Weights of a small transformer language model: 4 heads of 64, a variant of Adam for these matrices.
MLP neurons of a small language model. Each row is named by its layer, matrix (gate and up: input weights) and neuron, and shows model dimensions 96-191. Each number is 128 + 24 x the weight over its row's rms, rounded and kept within 0 to 255. Numbers have three digits each. A neuron's up and down rows have the sign that makes its largest values positive.
After each neuron's rows, "fires on" lists the tokens most often at its 100 highest values on Wikipedia text that the model never trained on. A number after a token or word is its count.

L7.gate316:156130113181129108147166172118117164139127145133127101126122113088105158174121106172156093089122120142118116098107133106180151160151110128123143116127099147104146156127126126139176104142106127158112173114116120179092116090123128154117092120129139113122132117093154151102091173178118167128
L7.up316:139132112157118127143151159106126120100121099171086136141135161119155175122105119111150076092153111128100086110102138107119132171102169144111182159096138111125115124134135148119124069126101149133157164090107113173135151126125131105142121109117093185121134191115147181111111126123136109138
fires on: "," 31, "'" 17, ":" 12, " |" 10

L6.gate845:123107098117081150134154132148129118175100114089129128113133129166145151138182143102167097132106117151104139125109114129081094134104156142109103137130151115108149120142115132138104125096112124129166111155154138161187112126123133085110121127116122091157115123147153139106090123186161139132
L6.up845:106110123154091088106104116122105172153109085125148151146098116153169112085109144140114120145118184149103134077108128125135087116151132142117135107098122072109088107137109133125147116098120102131157153144101091139153132171138133121133143112095145153087132141148108097123123153140143085142
fires on: "=" 25, "y" 18, "ise" 4, "ist" 4

L6.gate980:109122114153193119060126096110123121145112115106152149117108134058099112142135108145110106121142126138112122120116125092109141172088142154150103140151104097135103108118110145102137142131157150176110165114121107132073117145129120133129149082095138156139094090177142147152117106127109135089
L6.up980:093065119166141122114182173119127137096148131114165131168119173086130117175106105151161105102155104149167144126104142135106101171106083178135146116104149125147085144099094156143105163113114109133117127144116100099110146133109075130129141136140095086119095106107132118112132134138103164127
fires on: "-" 36, ";" 16, " of" 11, "," 8, " des" 5

L5.gate60:130121135102168123165113125142154070117128159143108122098140139127131148145128109112160171126108124126115180134120151160115154140150150127121120122145151099145173170153137127133130128104137093082120128147145102135136102114186160123122138121135103112082154127158180167130155103116099118130
L5.up60:126112171078123156135119121124140093125152122144127183148124178108158155107128090093150154158110130148167170157152072100120157131126139107110127102085114123148117151162119140129153114128142095123131136164122104129084130152197120148155109114165110164070148174135121124103148075104132088150
fires on: "age" 18, "8" 15, "7" 9, "oni" 8, "3" 5, "9" 5

L6.gate159:175128125119111142145131096129092120125112116118134135108133150186121125189148124113126084118112130119070135140150096155155148129131134094127131140099167116128193158170115122081105091128140090125148135127182136165151083120147145120121135135172119100136163118106135176122103096132148138141
L6.up159:125138133112090072114186109145119137156160091125180138163153148113123122117138133145112151153134112120125154116115120144134109109134127163149126133133125100075128133067087100096138100128096128096151119105116139133133109106138150138130136097122134157159117085127109141139134126124101115133
fires on: "=" 64, "." 30, " =" 4

L5.gate155:161167142140102127124112143145105187130169132175103123148122116158154182116152108111118144138134102129096167131110146111148124094207097103098138137141133136191155109144113153128141120140132133111091154134139153131159116102173108170125100132176139160137146136114192174127102165123175136112
L5.up155:151108147134117086152108145142126149116149165135094120112165102125099128107104099117105150181107128083139122134129110116127112122169108119104111126143157130179181146145100152122127138150138141140116120134119154097147102116142095149144139116133144152151148109105197130129112160098126118138
fires on: "on" 25, "ous" 17, "an" 11, "s" 9, "n" 8, "ations" 5

L3.gate1005:112134168123142130114139116137105151148102142140122137135153118101094167123132097095132133141169087105116158130099129124168130160126088137117151125106113147137071117094120129092112155119108113139126102082104117090112087129132154195125117098144099110136186115125151116098132152146100090164
L3.up1005:105135152109128190105144147135115092121147124116169121121136085127081182156137173126189156143153141148119114086096143115153144119122154125124099125114135104138147093100159122113102113143112099172121128115151094105107150151124125131142144153127063078119124083137163135114125088091073101143
fires on: "er" 39, "re" 7, "e" 6, "ando" 6

L6.gate337:111130142152126134169156107149083134125161108170147151171090108119144139153092117144098094097157127114116178100134118074171097081140132108114103117116147153107168129153123136130109116149093121139118163106114127115119134112167109120103123145130141139108111126139156138141117150135105160140
L6.up337:162149136146136082140153133178102160130112110129158136126088152137111119140125156106132125130106209122122164134119116095143083122160130104130095102106137152089136140177144144127186118128141135116180136091124148118101105068151099134083189163148167135131093123138109142100098130156137131157
fires on: "." 22, "n" 16, "i" 12, "an" 6, "r" 6, " Kong" 4

L5.gate818:162103180148080102120143120125136181148107129155109133139126125146136188154134144141150130126130160121131120142107127124133125131115130141092107129115113151126107158136151131159103135121093150136155083141159140124182148086074105126113089160116129113116144119103112123104107115163166172113
L5.up818:104137116122050105115121131126142127159117103120104099120127109150099110116152093134103089139063148161146121126112153152146127091129095113156117098180121176131112136140134175143133106131102151117168131098109110143080125090093151150107129097090165090122074120109137055100112150112104119133
fires on: "\n" 27, "n" 13, "\n\n" 11, "th" 8, "t" 8, "ug" 4

L5.gate881:141095131124096069129139135138101176141139099135084100128136143199106140179144158133137092134098149136086155093150124130124149139093139114138132138097134126126155142140103123128136096153130130129120132100158124123124097100103151134112148128124111099075110174128115129133105116099114131097
L5.up881:118122138128124147124159123093116124138139118146142129140169127140140108114148115157110086128119157099156114116113125149112168076090133131159128078119166116087104146139134071101120131141134112087166123142139138072155092099080080073149127123129107113140140133133127102154103115123072111129
fires on: " |" 27, "." 25, ";" 15, "\n\n" 13, " owned" 4

L6.gate497:126145105139136137085140133107143126158082138119144146158139130082134119131142101113096146068175073110149150111143168113107135140110120121097132150132134070132104116136125142147173143153136113138101133069109138143077148140157094094147128072136136144122166125116167121127155146151127142082
L6.up497:130131133104147161140143111083109104108122153155135155162092150108113124119184102179138126084143156109076110130144134099144140130120117099130147186152161113121124141119149142128096119136145122093129112118133154145118134132156083116144129183146103143083110150106130159131142130136120136160
fires on: "-" 45, ":" 22, "," 7, ";" 6, "etic" 5

L5.gate893:137127145152161084162109139105113115138132121120155119137147120088128147178140132084166094074141136126119155127136093066142147115136118163119126107106098149111128164113125139086169081146150070154128117127133118111139145125165097184087131108173096132099130143120123170143161129143105128141
L5.up893:100120121130150115127068102147122076120147113134105148122151138112149123159156145100125136087173129121134120127135147106154165114103152146123128166092135085123157148124128082095107121113103111158154120114093088102121134136091126112138065131142066145131135122126166118122118091111115156120
fires on: " |" 24, "," 21, " that" 13, "ch" 9, "." 4, "\"" 4

L7.gate546:150107120121143142100118144130104152175137095157142145139114113100079127147118145099117148108131090134104096133079118126140115143152134093114131118060188138132137042125060180111129148141095096120129151094117111153128153132109131148127109117133103174125097150119162121122090155099155108066
L7.up546:173079109109160119107143156128169143125112137145136118091153096153086111128114121074126115144135099139142096148119088146125122133148160143100095131099183137139140115129078165145114133162123104110124147153162090117102142153126150134139129114122144129131141145124101108109144130118147106130
fires on: "=" 28, " =" 22, "born" 5

L8.gate290:116138171137123101122142139147128147125119110151144116101160166192174174092144114147128155134114136098114134107099117134165181154137114122128136100135085138121115164105147163130114114122100134105096117112042131148093157134124149131140145129146116138144150167132121107152122121107117171081
L8.up290:155179137150144096135156135099142130135109097102143113162110118145130177127186096146121107139141106148091153108120099160182145134124135085114133126152112159089110106106171150098140125139132143151100122135146111149143143107113151140107168157112131113113138152143103141166095170109136140147
fires on: " and" 35, " or" 11, "-" 6, "," 6, "ual" 4

L6.gate774:120116128116133105083085128154102131125132112124084147120140117103125111140121148119104128119133100075095116143142100103117123112181125150150144081097117113124146121084109151094127073110136083134110180119146143140136104130088170136109118081157099186087089137122122163105133132102145106104
L6.up774:106104095118111103100134127145088151120126156114143141148123136113176101120101147158132174141122099110096128128098069160129132123141087150113097106157131108124121082126148152167111138157108083139134147150121095101153150145167146140135135140111102158114101148160131134127083121105118164089
fires on: " =" 25, "g" 23, "r" 6, " (" 5, "=" 5, " round" 4

L7.gate50:124133136142142086096117124150126159119125132118128122121108174145131140130119141122140097131132106154160120111101114125172121167118127132135129114180119127149116124128113120140156124145177129112119174099163179156117118098138193101130157129155131122124079154087095149126076136112108192097
L7.up50:127101117130111167118154114117105135120142087151111114114105172086111123101127118084146074111200123165123089077170104136126088110164121071144136146144115115144130094105124139094136092111095119126129150161130070154152157087168145164117163116168154121134129146123117139146087096135122122122
fires on: " of" 56, " in" 20, ":" 4

L3.gate450:112173150102191140127127102124107123119115124146100096153136130153151181177092174085167139076100116109111124121113076135142203117110143102108123120113137122139138132116128106127089114086097083126111088178133152137128110106107134162111120119158107125128177151113128129086128140119153133115
L3.up450:131116131084135170103171113150125103126136135068134134121105113111138148159157122096170149094119063161159121112140105125100137151118093138125118096121112139115114156131091118163152129117090142119147099165135151111115160119154155097152160102190130114117133100093117161147160133131134116151
fires on: "8" 15, " At" 12, "6" 11, "—" 9, "–" 5, "7" 5

L7.gate849:115158175172109150113143102144138115095134088159144139124129148162183178114113119128170166141109143094091142139137151142145139164134129072148111104188098170157149134111117147108145151112105147114137141134119156171148153131144160114113113115106118140091123156122081101123093173119150137092
L7.up849:127175135172118130134118129102135142136123076151128150119115154139134162138165153150150152133142144125136124087169113117094166141108145114126094109135136109139134133098093144124105140132120131166151130110134127149125138130162164143100121108119126121127137144120123102148095127111135126183
fires on: " and" 18, " or" 12, " than" 9, " of" 9, ";" 7, "/" 6

L5.gate745:127148174136156132143139118128117167112103137144111113113124156090118152148143123121176170139117125104142146134120120158092148135149180132131129140159087073118097144154146151083129130056137109128166095158111131134146133101128169101135165131138136141145144118116167152119097125150123138177
L5.up745:127158115137128135144122116172095144137084106136178128139118117120122184175142133082118117118142128140127128152091142128147147139138117128076131132129095133157150150123150150104098105100097137167125100130122091152153110147118134078094097172162113128127154130098107154108123128178129107144
fires on: ")" 75, "\"" 18, "," 4

L8.gate579:066157173128101077106180096139106150137147154120131130126132114148160163139109148122143155110104149153158096165066110119124133135138120135115128113125131155160132129106148115126155116155124104122082138116079121146109138104173129107144101128124127153105138121087115140155102080127168127125
L8.up579:092133170156088118150149191132166078125130114123094108145139095165089185116169136106101123093126127116143156118106124117115138151133120135092097132114101137119170158114134181136139073123111161122112110044104173143095146126088081117130120143112123122162127113103114085135111112150149139126
fires on: "." 35, " \"" 27, "\n" 11, "\n\n" 9, ":" 4

L3.gate149:134127113210139106113147184125096110170131121153146108158135138100098125124112142163143140129117107129114075104081131137153107152151120134130123096128147128151099143118120186101189110138207106147112141130088157117081147085136137133142137096101145113108107141134133131187117113141112143114
L3.up149:121135117150098094181091141164102127125159092201104084099183125126117156114173105160161137133154135129107092099133098124165102128118115143149114138123148113105140132118120174117109116126120130091148113136148130123098130105143133104179132108149126113116123105102138142147108142122174146147
fires on: " of" 58, " Safe" 7, " de" 6, " qualifying" 6, " no" 5

L7.gate615:108159138127096111131141130203126153133088108145145099161104148170143133141127094112123142099108088102134139095110158139125138160126107114109147106128113139100118168113115161100165129141097181134110079139109112168132158106115131130097106113188125128123082145101138108160114098152152146151
L7.up615:159171164158124124170132120172137125132104117132133114175107114135088148138167139150143154135152100125143145125139124148121140163170126133095120136163074145110113114137088133123148078143095131145118107104123103130149133119158135107113118131154114133097127169119125140141141118209110116160
fires on: " and" 31, " (" 27, "," 19, " of" 5, " Japanese" 5

L5.gate272:147147131097102100137119135127104097132178080146129120132203136129124146175162129116132100129142085121152130084096142081152088109141106152135163118109140118143098173161141100115111099140142090095134131081104167116129154119149094144129135153132115110100137169135112105136099110137130136079
L5.up272:115142169144153156156139085084136096122141116131090107141128175131113111097132113120132115127103147116116109088127128109103118116081142106119139147167158104123149108118174076140084139125152083159187171128110123126104135097095095094139125128127135125090124109092136151092110126128109150143
fires on: "." 53, ":" 19, " of" 5, " |" 4

L6.gate306:136126164181134147108124117116154114113134133111134125128132088105111146163119145086165113125146114142104138109124159054135117115120136125147142101116125078164129124120146139137151126126163134146150178081164141133138137140130133139094152096125102150077127117137170152122128117163116131145
L6.up306:139106144088091110179110160122108129109180098185111134101108160129101140114134110152101115150136152113132121147098063127166149127122111108138174132139142124137136099134151134120123092115097169139145070133168133134141125097149132144105116156124120140113153134103094135132136085147134145131
fires on: "," 44, "-" 13, "\n" 8, " |" 5, " lost" 4

L8.gate92:098163140148112137153177109158133115143118093144116150115154144163131139122188129123136147115114132088115127139090116087079135140156119106084143115137105125158136175144128133110124113122090091163146120105110110186130102131182145100151082112128130161170132135091138138151103115171140134079
L8.up92:148142080127119113166174113145131147113108155153156152133145114145128153138099146144148147151127148111083149144140125144095135135121134104130137084185118135149126157125119131084106129109130125171115111148115138152117075143129132127092096139169116139117115115093144095128093123155124135160
fires on: "r" 30, " (" 16, "." 14, "\n" 9, "ri" 5, ")" 5

L7.gate663:121094155139041093178132143164119144128161160150090150140159129130134121168094111137130113116091139136124147114114128109134127115171149105133147131149121093138155170173099142115149075146113107133111153140121126082187116156171101085141167145125126131147124125166124147109086159138124127129
L7.up663:159089096150136106135125141131141128151105129137144164136114115100115093179165162115120100145139097100131148145119094120132117105163129099121087124122123140130134134136078111153141123181106118131127116097141140101115101120155104139106164137143141133113121099155111098115090136155090124139
fires on: "n" 22, "'" 16, "i" 12, "an" 10, " career" 5, "ian" 5

L8.gate188:099145153146135095126148127167089141114170121164083116099104156095131151110105164160110141112107122187122140115148140093135129152170093085122146154167084128137138137089131140157112157105099146114122104151123159163134142128140155123137126142093125133100139128182140118140110103081152143086
L8.up188:121128167159112102123100123132100137139138089171120131157123158154161112144073140081133167155121177160134107108153103147084138151156118125107145115136116120105118126130107100106145172121096138083148161121089099126127120129143106150167119097101114148085157146160156134112127100100140114158
fires on: " and" 47, "-" 8, "," 6, " or" 5